config.toml
d_model = 192
positions = "rope"
init_std_qkv = 0.0545
init_std_down = 0.0
optimizer = "muon"
beta1 = 0.95
warmup_steps = 0
schedule = "wsd"
batch_tokens = 16384
seq_len = 1024
z_loss = 0.0001
dataset = "wikipedia_en"
MLP neurons of a small language model. Each row is named by its layer, matrix (gate and up: input weights; down: output weights) and neuron, and shows model dimensions 64-159. Each number is 128 + 24 x the weight over its row's rms, rounded and kept within 0 to 255. A neuron's up and down rows have the sign that makes its largest values positive.
After each neuron's rows, "fires before" lists the tokens most often just after its 100 highest values on Wikipedia text that the model never trained on.

L3.gate452 [151 114 144 116 174  88 150 121 149 142 112 129 128  73 112 114 101 134 151 102 100 118 130 118  91 124 109 143 143 134 133 144 152 103 158 101 143 159 136 184 129 115 143 133 152 120 110 102 144 111 124 149 128 134  97 129  76 104 128 152 175 170 114 118 156 134 126 137 142 135 152 123 111 119 175 158 125 156 142 109 134 124 132 109 152 103 154 104 162 110  93 130 133 127  87 162]
L3.up452 [132 163 119 121  86 141 155 110 168 143 165 140 163 134 111 140  89 161 112 111 112 115 123 104  97 129  75 139 163 126 150  91 126 158 154  98 147 136 129 122 163 140 112 119 105 136 108 152 135 116 165 164 140 140 132 116 110 113 122 180 116 159 139 101  97 153 166 141 145 134 143 110 130 127 141 128 121 171 117 108 129 104 101 105 101 147 132 128 110 110 116 155 172 142 117 128]
L3.down452 [140  78 141  97 163 149 137 147 100 123 145 114 110 173 128 118 138 152 132  88 115 161  65 142 140 110 146 186 108 125 128 123 166  93 122  99 141 136 118 108 171 108 124 127 163 101 126 106 144  98 147 103 107 130 122 136 125 125 160 173 140 101 173 166 143  70 128 130 160 169 146 139 105 157 129 113 124  83 118 123 111 153 159 140 158 144 103 137 139 114 185 150 172 123 121  68]
fires before: "du", "p", "v", "gr", "b", "f"

L3.gate330 [122  80 131 105 124 117 100 131 146 138 120 165 109 127 151 142 150 137 134 183 149 133  85  92 103 126 134 122 143  58 140 130  89 132 152 134 111 179 148 148 128 153 144 107  95  96 130 143 160 192 104 137 116 101 136  93  90 149 169 140 130 130 128 114 135 129 152 154 133 153 161 128 129 102 140 135  92 142 128 120 114 111 120 148  85 111 151 112 140 108 147 118 125 108 105 153]
L3.up330 [ 94 109 143 147  90 144 105  82 110 107 104 141 116 128 126 116 128 137 109 134 158 134  57 162 150 127 143 173 133 132 131 131 119 130 138  84  83 130 114 150 126 138 156 103 144 124  83 148 116 176 111 103 107 102 119 110  88 100 135 113 108 168 118 132 127 140 122 140 147 162 130 110 154  64 139 137 141 180  75 131 138 120 133 124 113 133 137  96 152 105 125 126 140 119 124 123]
L3.down330 [ 81  70 134 129 144 112 139 169 111 116 123 168 104 118 110 128  77 132 107 128 146  85 143 125 108  90  98 152 131 112 152 130 143 123 124 119 150 163 139 172 157 110 141 118 116 121 102  97 147 129 101 154 158  99 138  83  89 143 148 150 116  98 127 116 124 113 156 138 116 119 152 107 124 144 144 128 150 144 101  99 116 137 120 139 132 130 135  73 106 101 173 160 138 111  92  78]
fires before: "se", "j", "du", "f", "duc", "gr"

L3.gate439 [134  75 121 115 120 190 131 154 104 159  97 150 159 133 135  90 111 140  93 103 121 120 155  95 106 137 145 142 132 156 162 112 113 133 175 115 109 103 125  83 135 143 130 125 154 125 143 117 139 142 112 110 157 114  99 103 135 132 108 143  85 127 113  99 111 103 142 112  83 107 143 129 147 139  96 127 123 138 153 149 158  40 133 166 139 125 130 130 133 145 109 140 104 107 111 141]
L3.up439 [118 110  75 120 113 117 148 147 131 119 144 121 158 132 176 113 109 139 146 148 139 142 114 109 171 107 155 124 149 139 166 135 120 137 154 133 101 106 148 133 132 113 118 133 132 126 166 152  95 170  73 100 174 154  68  76 135 108 109 128  80 120 124 156 149 102 138 131 119 121 124  74 150 147 138 135 126  76 119 152  98 113 141  69 146 115 119 138 160  75 119 172 168  94 157 146]
L3.down439 [148 145 130 147 107  93 120 157  90 138 131 160 170 143 141 103  91 135 122 139 131 134 149 170 124 139 115 138 156 110 107 166 137 130 160 139 171 144 123 122 104 166 130 146 140 111 174 106 126 175  88 118 126 105 105 149 140 103  82 134 111 160 125 144 129 128 150 107 140 155  96 149 164 118  97 134 125 161 147 132 165 152 128 130 135 115 131  99 120 123  93 120 122 128 168 124]
fires before: "ed", "e", "er", "ing", " on"

L4.gate280 [124 111 134 128 161 132 153  87 209 113 118 163 107 112 163 116  91 148 117 133 144 158 117 151  95 110 139 108 125 140  73 115 152 132 123 178 113  98 108 134 167 134 136 152 148 103 119 116 138 155 153 119  79 105 132  91  92 119 149 158 145 127 135 145 141 126 108 120 155 190 115 101 101 160 154  90 121 116 164 113 140 173 128 106 131  96 113 149 120 133 109 134 117 151 135 155]
L4.up280 [ 91 116  69 117 154 132 104 129 128 119 125 144 169 142 174 162  95 104 102 141 126 132 135 149 114 116 183 139  96 137  66 140 148 121 106 139 115 164 119  89 188 119 153 145 128  91 144 140 122 107 138 119 116 167 133 121 100 129 153 116 164 169 105 129 140 166 148 132 149 119 157 151 150 148  94 155  99 148  87 128 129 138 126 110 129 152 117 113 100 154 132 125 114 140 106 144]
L4.down280 [111 143 128 140  73 116 157 152 115 146 114 132 107 140 128 164 159 119 150 134 153  98 177 149  94 125 100 104 134 148 101 107 128  99 163 128 130 158 106 126 172 136 136 109 122 159 133 160 149 133 129 119 114 119  99 138 130 110 148 102 151 159  59 111  97 126 134 131 127 203 132 128 148 145 117 172 151 111 100 169 146 171 175 106  89 120  96 167 106 150 100 144 123 113 132 113]
fires before: "m", "p", "us", "l", "b"

L3.gate306 [136 135 123 105 131 137 137 112 109 159 103  95 175  97 151 171 118 124 159 129 154 138 119 118 154 104 135  95 156 159 121  84 157 140 146 162 115 151 160 121 135 130 150 125  93 108  53 143 134 153  83 138  96 159 113 107 120 107 118 133  88 152  96 118 126  83 106 152 125 153 147 106 102 123 169 128 129 160 149 152 158 140 142  81 133 122 158 145  99 116 104 149 156 102 157 144]
L3.up306 [150 119 117 129 130 121 132 127 140 144 116 146 210 102 122 121 113 117 150 119  95 136 105  97 133 115 132  94 153 173 153  97 160 146 142 156  88 111 133 128 122 139 130 134  96 151  85 123 146 182 131 151 135 115 119  65 141 148 111 150  65 101 102 122 119 130 127 155  90 132 136 112 104 116 168 149 146 172  97 160 141 116 142 111 119 103 151 163 125 106 114 119 135  89 140 125]
L3.down306 [128 128 173 138 100 175 140 109 159  98 135 141 141 134 125 131 109 130 156 134 107 133 164 148 102 105  97 122 174 138 122 152 129 152 107 130 132 113  98 145 140 124 123 110 152 128 100 104 105 129 149 155 111 139 117  98 137 122 165 141 123 135 136 115 148 105 123 140 132  99 119 159 177 115 181 153 152 112 100 135 188 165 142 147 144 146 146  98 116 124 123 138 123 128 124 105]
fires before: "own", "ow", "o", " S", " A", " Sp"

L4.gate151 [170 122 136 132  73 136 122 141 135  99 114 165 154 114  84 139 187 125 123 131 113 128 145 135 140 117 142 106 111 125 129 152  91 157 105 151 123 135 122 148 139 110 144  96 118 111 131 145 125 150 162 120 155 133  86 108 104 109 152 159 126  91 150 110 123 144  86 167 152 135 122 115  95 107 104 178 170 124 126 109 102 102 137  73 118 127 102 110 130 136 137 189 112 152 166 137]
L4.up151 [ 96 131 150 136 137 119 148 151  98  97 138 159 134 124  91 146 118 119 120 137 119 124 128 141 147 149  92 146 106  84 136 116 104 115 102 151 113 128 121 105 107 148  75 140 124  93 153 173 129 178 124  94 165 102 151 131 154  97 153 135 165  88 130 134  89 144 111 143  73 118 145 112 110 142 120  88 106 102 127 112 139 111 141 141 101 109 145 151 109 168 138  97 157 106 129 141]
L4.down151 [129  98 144 148 142  89 138 160  88 174 124 117 129 157  94 176 126 142 138 130  92 136 130 146 117 129 135 109 149 147 131 116  80 117 140 117 132 201 111 132  91 119 140 148 166 117  79 109  81 114 152  75  90 101 154 116 116 151 107 108 172 116 100 162 121  96  65 159 143  92 130 144 135 130 163 104 153 134 136 136 128 110 164 109 136 124 131  88  98 101 126 147 114 112 124 137]
fires before: "t", "us", "ation", "es", "ign"

L4.gate203 [140  72 120  73 109 135 120 177 117 140 127 108 142 110 142 131 101 142 141 162  93 145 100 119 117 144 113 155 117 143 148  95 123 108 104 102 142 148 129 115  77 133 124 104 163 145 106 120 101 177 134 121 148 105 101 114  97 129 129 157 108 118 181 120 144 109 132 157 116 122 106 164 169 126  96 103 154 164 197 174 113 113  96 112 112  99 151 131 101 104 135 152 140 163 122 145]
L4.up203 [144 167 193 107 129  85 119 105 167 109 139 149 105 121 162 110 138 139 132 165 173 152 151  82 107 144 114 143  96 155 132 158 141 115  89 105 145 126 108 178 132 127 111 104 127 112 115  85 129 115 183 112  70 141 109 102 115 133 101 153 103 100 137 107 121 144 129 102 121 109 124 167 131  93 131 132 160 134 112 128 146 157 123 128 145 132  99 174 176  83 126 121 142  95 135 137]
L4.down203 [120 100 120 146 156 112 130 115 123 121 100  75  75 163 132 111 117 183 121  92  94 141 109 126 127 127 116 131 141 122 117 110 117 142 117 110 106  86 158 107 130 136 116 198 128 154 120 132 123 116  99 160 115 119 100 146 126 162 109 150 142 143 140 147 146  72  98 136 102  74 140 101 144 155 143 140 140 120 140 119 111 109 103 133 136  94 111 115 116 147 130 111 118 165 110 151]
fires before: "ch", "end", "ial", "age", "e"

L3.gate207 [144 125 122 153 152 132  99 116 138 116 126 117 122 138 122 124  94  85  81 125 124 145 154  72 114 146 148 132 120 118  96 135 110 167 112 151 124 162 137 142 161  99 131 146 141 124 115 148 115 114 113 146 135  85 158  61  99 134 137 121 159 115 140 120  91 121 113 148 149 148 129 122 140 139  82 141 107 143 114 113 168 104 103  89 115  99 135 136 137 121 124 133  98  98 128 159]
L3.up207 [131  83 118 108 141 116  93  85 133 125 140 115 117 124 159 113 102 100 121 138 127 141 120 120 152 107 148 141 149 174 125 133  76 161 140 170 140 154 103 138 167 123 152 159 101 128  93 126 135 148 110 139 136 137 136 108 104 135 147 129 130 147 158 150  92 106 109 124 143 144 141 122 151 151 109 117 159 156 136 115 158 158 118  84 131  92 140 184 144  94 132 133  75  53 150 138]
L3.down207 [141 140 122  98 111 181 120 139 149 130 162 130 109 146 117 103 161 138 147 155 134 112 137 167  43  82 147 138 168 137 128 153 106 125 110 187  96 131  86 132 162 106 139 149 138 131 105 128 116 128 162 153  92 154  91 132 134 102 142  98 170 107 149 133  98 130 149 118 145 136 128 115 169 141 146  89 134 121  97 144 104 114  97 112  82 145 173 159 157 142 169 127 149  87 105 102]
fires before: "c", "ce", "ad", "id", "il", "k"

L4.gate150 [ 99 140 117 134 133 128  38 119 113 124 164 123 170  94 115 117 115 170 141 156 127 123 145 176  99 155 156 154 133 126 182 136 111 123  68 149 149 131 129 108 106 114 111  75 153 103 119 146 111 151 130 121 129  67 152 121 123 143 151 142 124 112 104 149 120  91 139 125 152 171 117 115 102  84 156 120 165 134 134 118 148 101 111 136 128 142 108 139 137 139 124 131 154 142  92 137]
L4.up150 [102 138  89 144 158 138  91 127 131 165  88 165  96 129 138  89 101 151  58 117 144 166 149 133 157 130 116 116 169 132 199 166 165 120 150 146  88 118 111 139 109 118 119  96 126 113 110 132 113 123 130 160 142 152 108 119 146  77 155 135 124  99 162 135 124 151 113 186 120 138 119 171 143 147 148 167 169 124 146 180 127 135 168 152 111 132 132 108 134 168 112 128 112 118 133 135]
L4.down150 [114  65 123 141 129 144 173 114  93 128 146 145 154 126 136 101 141 127 142 130 130 157 120 132 113 168  88 135  72 123 144 131 140 130  38 135  73 111 103 131 124 124 125 150 142 137  85 146 137 136 119 115 162 101 112 126 131 163 152 150 116 131 146 114 131 103 160 108 170 158 121 134 150 146 128 136  57 126  91  89 107  94 179 116 107 139 134 136 139 114 110 179 137 123 125 144]
fires before: "t", "se", "it", "ac", "en", "us"

L4.gate27 [128 134 115  91 136 116 116 142  94 135 103 169 167  97 148 112  66 114 108 116 102 139 136 192 145 131 128 127  75 160 133 105 137 132  99 137 116 138 141 142  99 148 109 108 115 132 129 108 139  95 110  90 117 145 112 151 119 138 126  82  75 133 127 133 102 152 144 125 112  76 150 140 136 143 187 130 164 115 125  97 136 151 105 141  83 144 158 111  99  89  99 130 134 107 133 148]
L4.up27 [150 159 112 120 131  95 142 100 141 172 120 146 155 156 123  92 121 121 131 121 126  73 127 141 128 121 112  78 165 106 144 117 108 126 180 117 167 130 135 111 172 129 131 136 113  84 130 124 129 144 109 123  80 132 161 147 190 136 126 127 123 127 140 154 126 152 110 152 156 171  61 131 114 150 127 120 166 154  79  71 150 119 135 148 124 111 133 140 166 119 124 134 112  96 162 137]
L4.down27 [122 116 135 142 128 154 130  90 108 138  95  84 145  94 111 133 125 123  86 167 129 136 150  93 131 102 120 197 148  92  87 149 121 185  82  89 113 158 144 124 118 119 121 141 123 164 142 119 111 134 141 135 172 130 124  84 125 139 138 105 138  95 132 129 131 140 112  94  87  75 124 138 103 102 149 147 105  97 151 139  90 172 143 128 124 120 138 125 150 114 165 117 108 115 147 125]
fires before: "k", "N", "l", "y"

L4.gate340 [130 141  72 138 103 106 106 130  78 133 138  82 142  96 119 131 146 142 144 140 100 159  87 133 131 102 130 156  93  99 105 165 125 127 145 100 164 132 128 145 147  97 116 131 154 144 151 128 128 109 133 115 123 125 186 107 116 156 142 100 156 113 115 135 156 107 144 152 143 133 111 136 163 107  97 107 128 119 136 146 148 115 167 128 111 128 160 100 122 114 103 115 104  99  91 114]
L4.up340 [147  77 128 142 130 117 154 153  88 132 122 127 110 133 112  95  90 149 154 144 169 152 107 111 120  92 106 158 142 107 119 116 107 152 110 123 125 120 146 117 121 131 110  74 114 101 125 115 124 139  84  93 138 110 144  93 110 151 141 168 119  72 153 114 124 112 112 109 142 176 129 133  75 108  83 128 139 142  96 124 132 134 103 125 105  97 137 163 123 138 120 122 124 115  80 127]
L4.down340 [128 100 148 108 158 132 114 163 137 168  90 112 102 123 152 109 162 156  91 137 102 129 113 133 147  81  72 126 115 128 115 103 116 163 102 111 149 134 190 116 175 148 139  97 103 148 128 103 126 132 121  94 138 148 125 105 112 114  87 172 120 144 127 107 132 128 123 140  77 146 126  97 138 142 128  80 126 106 117 126 130 174 159 160 126 147 163  88 108 105  80 121 169 113 116 133]
fires before: "d", "se", "i", "ial", "j"

L4.gate260 [163 113 111 130  99 135 141 109 153 165 161 153 132 149 136 107 122 115 131 130 149 167  91 168 147 145 121 128 170 113  84 128 136  86 134 160 108 103 117 103 104 119 109 112 116 149 122 118 117 134 166 126 159 128 142  98 132 149 129 147 152 121 125 108 107 160 192 121 148  90 102 101 157 133 112 136 157 146 116 185 146 166 122 134 104 139 113 124  88 125 121  97  98 140 103 155]
L4.up260 [129 100 152 136 103 129 110 113 128 126 131 112 131 144  39 123 123 149 144 116 141 152 100 144  97 149 113  98 110 119 125 123 155 126  81 151 142 145  70 122 133 125 118 106 141 148  89 109 141 140 148 117 135 123 108  94 145 128  89 100 140 169 142 136 135 102 154 172 152  78 100 123 149  69  96 119 156 171  88 142 144 164  93 153 145 114 133 114 101  97 176 124 128  96 134 102]
L4.down260 [125 130 110  92 132 122 175 132 129 117 144 131 160 121 122 135 126 146 154 157 140  95 124 169 108  93 130 160 110 136 154 106 123 108 126 116 163  96 147 143 126 131 138 156 120 119  49 120 115 121 109 114 142 116  91 150 131 191 120 161 142 130 117 105 130 141 140 110 194 164 117 158 120 185 103 107 132 153 114 159 153 153 152 107 150 157 147  86 140  92 142  96 136  98 137 114]
fires before: "ith", "all", "ed", "ain", "it", "oot"

L4.gate385 [142 120 150 104 130 117 120 138 110 144 149 164 135 124 148 121 152 137 181 124 118 116 142  83 118 105 133 130 170 171  89 111 111 157 126 116 147 129 101 123 130 174 137 174  71 163 158 124 131 110 127 129 126 157 100 129 102  96 115  91 117 141 141 130 148 131 127 134 123 133 147 207 136 127 124 147 134 127 135 130 117 157  91 130 111 126  77  97 127  78 110 139 110 137 159 116]
L4.up385 [102 102 121 119 133 140  98  94 127 127 142 106 112  47 147  93 123  79 117 117 134 140 134 151 122 155 129  84  70 126 138 161 112 124 123 146 116  93 139 127 117  94 143 151 148 157 126 125 102 120 137 120 146 155 168 124  95 169 116 145 150  99 115 163 115 161 118 144 155 153 140 163 129 164 137  95 105 120 112  94 143 117 124 144 124 130 134 128 143 144 149 130 121 130 160 112]
L4.down385 [152  78 201 102 103 135 121 119 109 138 157 119 134 136 133 160 130 132 117 154 119  62 152 105 130 174 151 112 129 135 137  96 126 161 124  86 128 119 135 159 143 138 110 138 143 161 141  88 142 118 126 118 107 133 135 138 113 186 158 114 179 154 123 166 121 109 143 129 163 103 154 119 129 111 102 110 132 154 125 182 140 170  77 145 150 128 127  92 135 153 107 115  97 145 172 135]
fires before: "y", "ction", " of", "t", "c", "k"

L4.gate144 [140 178 149 118 166 155 103 129 131  78 129 131 146 114 129 121 161 181  98 131 103 132 119 130 162  76 128 158 155 160 118 151 172 130 167 103 156 131 121 104 108 115 135 133 123 181 121 144 129 153 141 143 107 130 124 162 122 115 145 123 126 147 114 141 158 112 111 132  99 128 109 129 138  98 142 128 141 150 129 138 162 146 115 151 164 124 113 120 146 130 138 126 115 120  98 181]
L4.up144 [140 177 129 144 171 135 112  96 123 132  79 107 165 128 135 146 177 139 148 140 163 159 191 124 122 165 110 114 138 122 142 102 102 112  93 158 163 112 124 119 126 156 113 104 112 128 110 170  91 114 117 129 110 147 149 148  98 116 116 168 137  94 164 114 146 102 125 116 160 117 107 159 118 127 137 129 120 159  98 119 145  96 140  99 151 127 186 162 122 138 124 138 113 101 115 131]
L4.down144 [122 136 143 138 116 132 143 107 136 111 148 156 101 137 129 139 108  90 108 102 131 153 171 160 115  97 129 115 108 149 164 132 100 171  95 128 157 161 116 105 131 122 107 130 144 151 154 103 114 120 111 119 125 134 128 118 151 137 117  53 142 110 137 122 104 102  74 129 144 120 139 140 171 122 110  97 108 132 166 144 138 120 177 175 124 109 112  87 100  70 147 143 182 130 128 159]
fires before: "inal", "ur", "ure", "re", "uring", "ion"

L3.gate246 [120 117 113 126  69 113 116 132 136  74 119 191  78  96  99 113 171 133 138 162 137 143 173 138 161 123 113 104 109 127  80 142 142 126 128 158 117 109 146 130  96 109 149 105  86 120 128 143 102 118 114 102 155 161 114 124 105 117 115 108 123 135 153 109 159  92 113  84 155 131 140 133 100 151 121  63 135 145 116 136 142 149 137 124 127 119 154 182 132  98 109 130 143 126 156 148]
L3.up246 [138 107  99 117 144 158 139  97 116 122 137  65  53 110 115 155 144  98 111 141 153  95 161 160 129 150 153 113 127 129  45 134 143 154 163 151 114 146 131 118 132 122 133 136 111 140 115 170 141 142 118  76 103 124 152 125 136 123 149 152  96  93 150 129  94 111 107 110 146 119 142 130  78 103 171 142 130 126 145 155 131 187 114 138 142 137 134 147 101 130 141 159 133 141 144 138]
L3.down246 [124 119 126 119 116  95 120 136 139 162 116 128 112 149  96  97 127 101 123 123 163 145 155 151  91 138 140 143 144 146  94 123  93  71 144 125 117 150 118 125  94 173 114 182 131 113 122 129 107  77 110 117 149  72 133 140 127 101 141 111 102 123 142 136  84 136 105 112 129 153 147 155 102 102 136 121 127 165 114 153 145 115  79 118 128 116 146 148 170 115 167 131  84 108 179 131]
fires before: "on", "ee", "orld", "in", "inn", "om"

L3.gate279 [111  78 122 177 125 116 148 141  67 104 132  97 135 149 135 127  95 145 126 121 119 104 111 113 131 105 168 113 154 117 108 102  93 149 133 138 163 160 131 164 119 128 140 107  87 140 146 162 127 161 146  78  95 127 121 105 111 160 126 127 118 149  94 107 147 124 154 139 174 133 125  95 135 127 145 133  90 109 185 125  93 119 121  81 146  90 133 157 121 156 139 129 180  95 156 144]
L3.up279 [131 139 170 180 127 158  71 102 147  91  89 125 101  95 103 126 165 139 106 162 105 133 135  94 127 140 148 153 105 130 123  97 102  90 120 139 152 163 115 111 125 150 104  96 105 115 104 146 134 108 127  56 132 104 141 150  92 162 107 145 114 150  97 158 167 130  93 100 132 133 139 132  75 114 153 137 118  96 144 105 167 155 139 151 140 119 143 112 140 137 133 114 130 107 126 143]
L3.down279 [154 113 121 112 130 132  88 107 124 121 144 109 147 152 142 118 142 156 121 152 110 112 142 148 162 151 136 152  92 128 115 155 148 117 106 134 140 171  63 159  92 139 160 143 101 120 160 131  55 121 117 143 134 157 116 112 117 140 127 105 139 122 125 148 167 114 140  88 144 128 128 125 117 109 126 129 110 134 190 127 101 173 102  85 138 145 122 106 171 101 125 109 119 149 183 159]
fires before: "on", "ad", "ro", "cl", "over", "om"

L3.gate391 [144 153 154  99 153 141 135 128 133 133 117 154 114 110 111 115 129 121 131 130  94 110 116 106 157 121 169 102 100 166 142 147 144 111 143 177 111 103 119 147 137  97 195 103 162 121 110 158 132 130 137 142 130 148 133  98  75 138 120 101 177 143 136 121 193 116 146 150 105 145 132 145  97  92 128 105  78  96  93 169 158 161 151 144 105  95 127 144  85 127 108 138  82 134 137 122]
L3.up391 [138 122 109 126 142  98 186 139 110 160  80 139 135 122 126 119 146  97 108 128  83 129 135 148 123 123 169 138 125 122 131 162 141  97 150 153 108  92 110 165 132 143 125 122 198 101 118 130 162 114 142 136 149 131 188 133 163 138 124 156 154 129 107 154 128 127  97 155 133 107 112  96 147 118 168 125 137 111 111 144  98 123 169 112 125 111 113  90 131 115 120 132  80  92 144 103]
L3.down391 [142 128 136 158 130  83 145 109  96 122 121  99 113 135 140 138 119 136 143 138 134 113 130 135 137 112 171  88  95 100 130 201 100 100 109 122 136 110  94 117 144 146  87 103  95 139 156 151 135 151 138 161 105 147 115  97 157 141 123 136 113 126 134 142 156 171 126 176 124 165 155 120 135 165 130 154 111 102 136  90 114 137 104 131 171 112 100  93 125 116 107 145 104 145 115  62]
fires before: "c", "p", "ri", "ap", "g", "e"

L4.gate25 [110 110 134 125 105 138 123 134 123 108 110 139 114  74 125 150 135  76 136 171 162 144 100 114 148 119  96 105 107 176 189 120 116 136 128 136 103 147 106 102 128 149 106 101 112  83 158 154 133  96 146  91 147 126 134 166 111 101 147  90  99 153 153 154 150  79 121 130 128 153 150 127 131 128 113 146 135 110 155 137 119 118 123 107 115 114 139 147 156 142  91 128 119 162 148  91]
L4.up25 [133 141 158 111 137 118 117  91 116  88 141 177 122 150 116 128 152 117 123 132 132 145 116 137 144 130 100  94 143 158 124 134 139 103 138  83  95 132 152 138 103 157 108 163 120  99 130 138 167 134 154 143 159 143 119 146 139 126 175 120 130  78 135 110 190 173 159 102 141 160 171 118 133 166 114 118 129 150  92 117 101 123 114 138  75 137 107 128 134 110 111 167 109 143 107  83]
L4.down25 [109 115 139 108 124  99 102 139 143 131 102 163 153 111 154 126 108  97  90 107 167 114 139  89 117 138 130 161 158 125 129 137 101 174 124  90 143 125 138 157 123 123  82  94 124 117 124 152  79 145 117 145 124 135 162 134 115 156 178 111 114  97 136 146 106 203 146 114 120 157 121 136 129 112 159 155 118  91 146 149 120 156 160 122 111 151 133  95 166 128 130 149 101 151 133 148]
fires before: "pe", "ral", "er", "ers", "ri"

L4.gate49 [135 150 110 156 142  99 157 141  91 134 115 119 150 128 110 140  77  97 118 121 149 173 140 115 172 152 149 135 122 154 162 106 115 120 182 108 116 128 132 104 133 143 123 125 107  96 106 106 143 134 132 115 105 125 138 151 110 135 164 195 143 133 113 101 115 128 110 148 161 178 156 130 131 163 150 100 127 114 150 116 107 166 141  99 106 113 121 144 138 125 108  92 118 161  87 171]
L4.up49 [133 117 133 177 158 123 145 117 121 139 137 134 178 133 165 173 134 138 101 123  83 145 140 126 138 116 145 133 135 169 161 122 134 111  96 127 130 125  67 141 133 138 104 138  99 133 131 151 130 127 139 136 116 158 162 120 141 164 155 169 100 118 105 108 104 135 126 112 140 157 172 129 145 123 159 149 118 149 125 129 123  94 147  98 112 127 159 145 173 134 121 114 106  78  91 169]
L4.down49 [133 168 120 110 127 147  81 124 106 119 125 145 148 129  91 110 139 112 126 131 135 115 147 129 150 161  77 107 144 133 141  75  79 108 219 132 107  75 150 130 146 165 151  77 135 164 133 126 127 128 101 134 113 112 143 169 151 119 121 126 120 147 134 109 137 118 131 130 157 135 117 129 139 151 105 133 108 100 121 160 140 160 125 108 108 144  66 137 120 108 121 146 148 122 121  77]
fires before: "er", "t", "ing", "ed", "ers", "s"

L4.gate217 [160 126 101 143 109 108 121 158 132 136 137 162  84  84  80 151 133 155 158 110 185 137 117 121 141 154 152 105 131 139 134 134 113 129 133 123 139 167 126 119 133 142 134 108 138 142 112 150 128 155  68 105 114 147 146 126 143 144  91 126 109 123 177 125 170 167 106 138  76 154  99 102 162 100 150 143 134 130 192 154  95 145 122 114 123 103 133 124 125  98 156 147 173 129 156 102]
L4.up217 [160 138 176  85 100  97 166 140 111  86 157 142 131 139 174 120 122 149 137 130 150 153 143 135 132 168 145 119 147 102 188 173 138 128 147 125 153 147 145 124 146 119 132 140 158 116 134 115 132 125 134 137 129 116 152 151 124 123 119 168 130 130 135 123 112 103 144 121 132 121 116 122  83 162 142 116 159 103 123  97  98 114 152 132 189 170 131 136 120 154  88 117 128  68 124 117]
L4.down217 [127 129 114 113 113 134 119 119 111  72 138 110 122 166 204 154 157 113  94 141 118  94 135 108 118 158 121 129 120  91 151 163  75 135 103 143 153 147 155 129  92 154 121 125 142 143 137 153 123 139 184 110 146 138 106 124 155  99 109 149  95 142  96  97 114 164 109  83 122 111 145 118 143 127 141 105 114 129 130 143 141 129 115 155 166 138 126 118 102 155 156 119 118 152 137 148]
fires before: "er", "ed", "is", " at", "o"

L3.gate343 [132 115 129 106 164 108 190 121  76 109 126 124 128  98  83 117 156 129 101 114 153 134  94 188 140 156 152 143 145 144 156 101 162  85 124 123 138  87 139 125 109 137 108 171 120 143 150 151 170  90 147  94 135 135 153 132 138  73 124 133 132 112 135  78 132 125 141 111 125  78  98 124 123 102 152 120 111 124 139 141 120 114 110 140 129 145 165 108  88 170 114 154 129 104 145 144]
L3.up343 [139 105 118 129 136  89 141 162 147 158 141  97  89 158 133 124  95  85 108 133 113 149 137 132 114 184 151 140 110 155 100 124 150 136 147  89 100  98 127 106  92  99 156 140 128 186 119 138 138 131 128 147 117 161 122 146 138  91 133 122 135 127 100 140 121 120 124 127  78 155 121 148 145 109  94 145 112  54 131 196 139 154 152  62 122 161 108 112 145 119 120 122 149 140 103 117]
L3.down343 [147  78 133 101 134 114 164 137 117 163 123 131 103 133 128 164 191 143 100 136 144 145 120 113 129 163 173 141 139 134 108 110 137 175 110 186 133 131 105 121 128 118 148 143 140 159 102 121 117 113 131 116 125 109 120 116 134  83  97  91 154 139 111 137 121 173 124 131 141 163 130 142 152 136 203 167 124 101 135 142 113 150 107 110 149 180 100 108 139  96 145  97 112  79 141 112]
fires before: "c", "p", "t", "e", "k"

L3.gate209 [159 107 143 171 175 102 180 148 112 163 137 111 126 131 144 103 162 134  81 109 146 119  90 119 167 114 158 133 113 123 123 140 155 138 150  89 113 105 111 165 145  94 123 107 113  64 127 133 102 120 156 138 162 153 147 107 134 148  83 134 139 111  96  87 122 129 145 152 156 108 125 138 137 124 139 124 131 135 120 116 112 110 156 132 123  97 142 158 107 137 135 154 117 136 110 117]
L3.up209 [147 101 125 102 169 132 168 130 160 127 124 116 147 169 138 122 130  98 133 127 108 109  94 109  92 139 139  99 125  97 127  84 132 129  91 133 120 145 103 139 120 124 150 125 129  99 125 149 117 115 159 118 157 110 151 116 147 148 136 161  88  71 110 102 119 190 171 121 134 118 153 104 102 147 138 155  94 141 108 147 126 131 117  86 114 107 153  89 117 110 102 176 122 138 170 159]
L3.down209 [124 122 120 101 126 103 150 144 124 150 137 111 122 174 152 121 130  86 139 162 145  89  97 136 128 125 109 124 157 126 144 129 149 114 172 133 124 146 118 133 139 121 133 120 123 111 162 124 137 101 152 115  80  73 173 129 135 147 100 111 126  98  90 121 124 135 147 138 158 146 121 133 183 173 173 188 125 136 143 143 126 117  95 114 150 101 118 132 113 156  98 126 108 122 178 108]
fires before: "c", "p", "e", "ap", "pl", "k"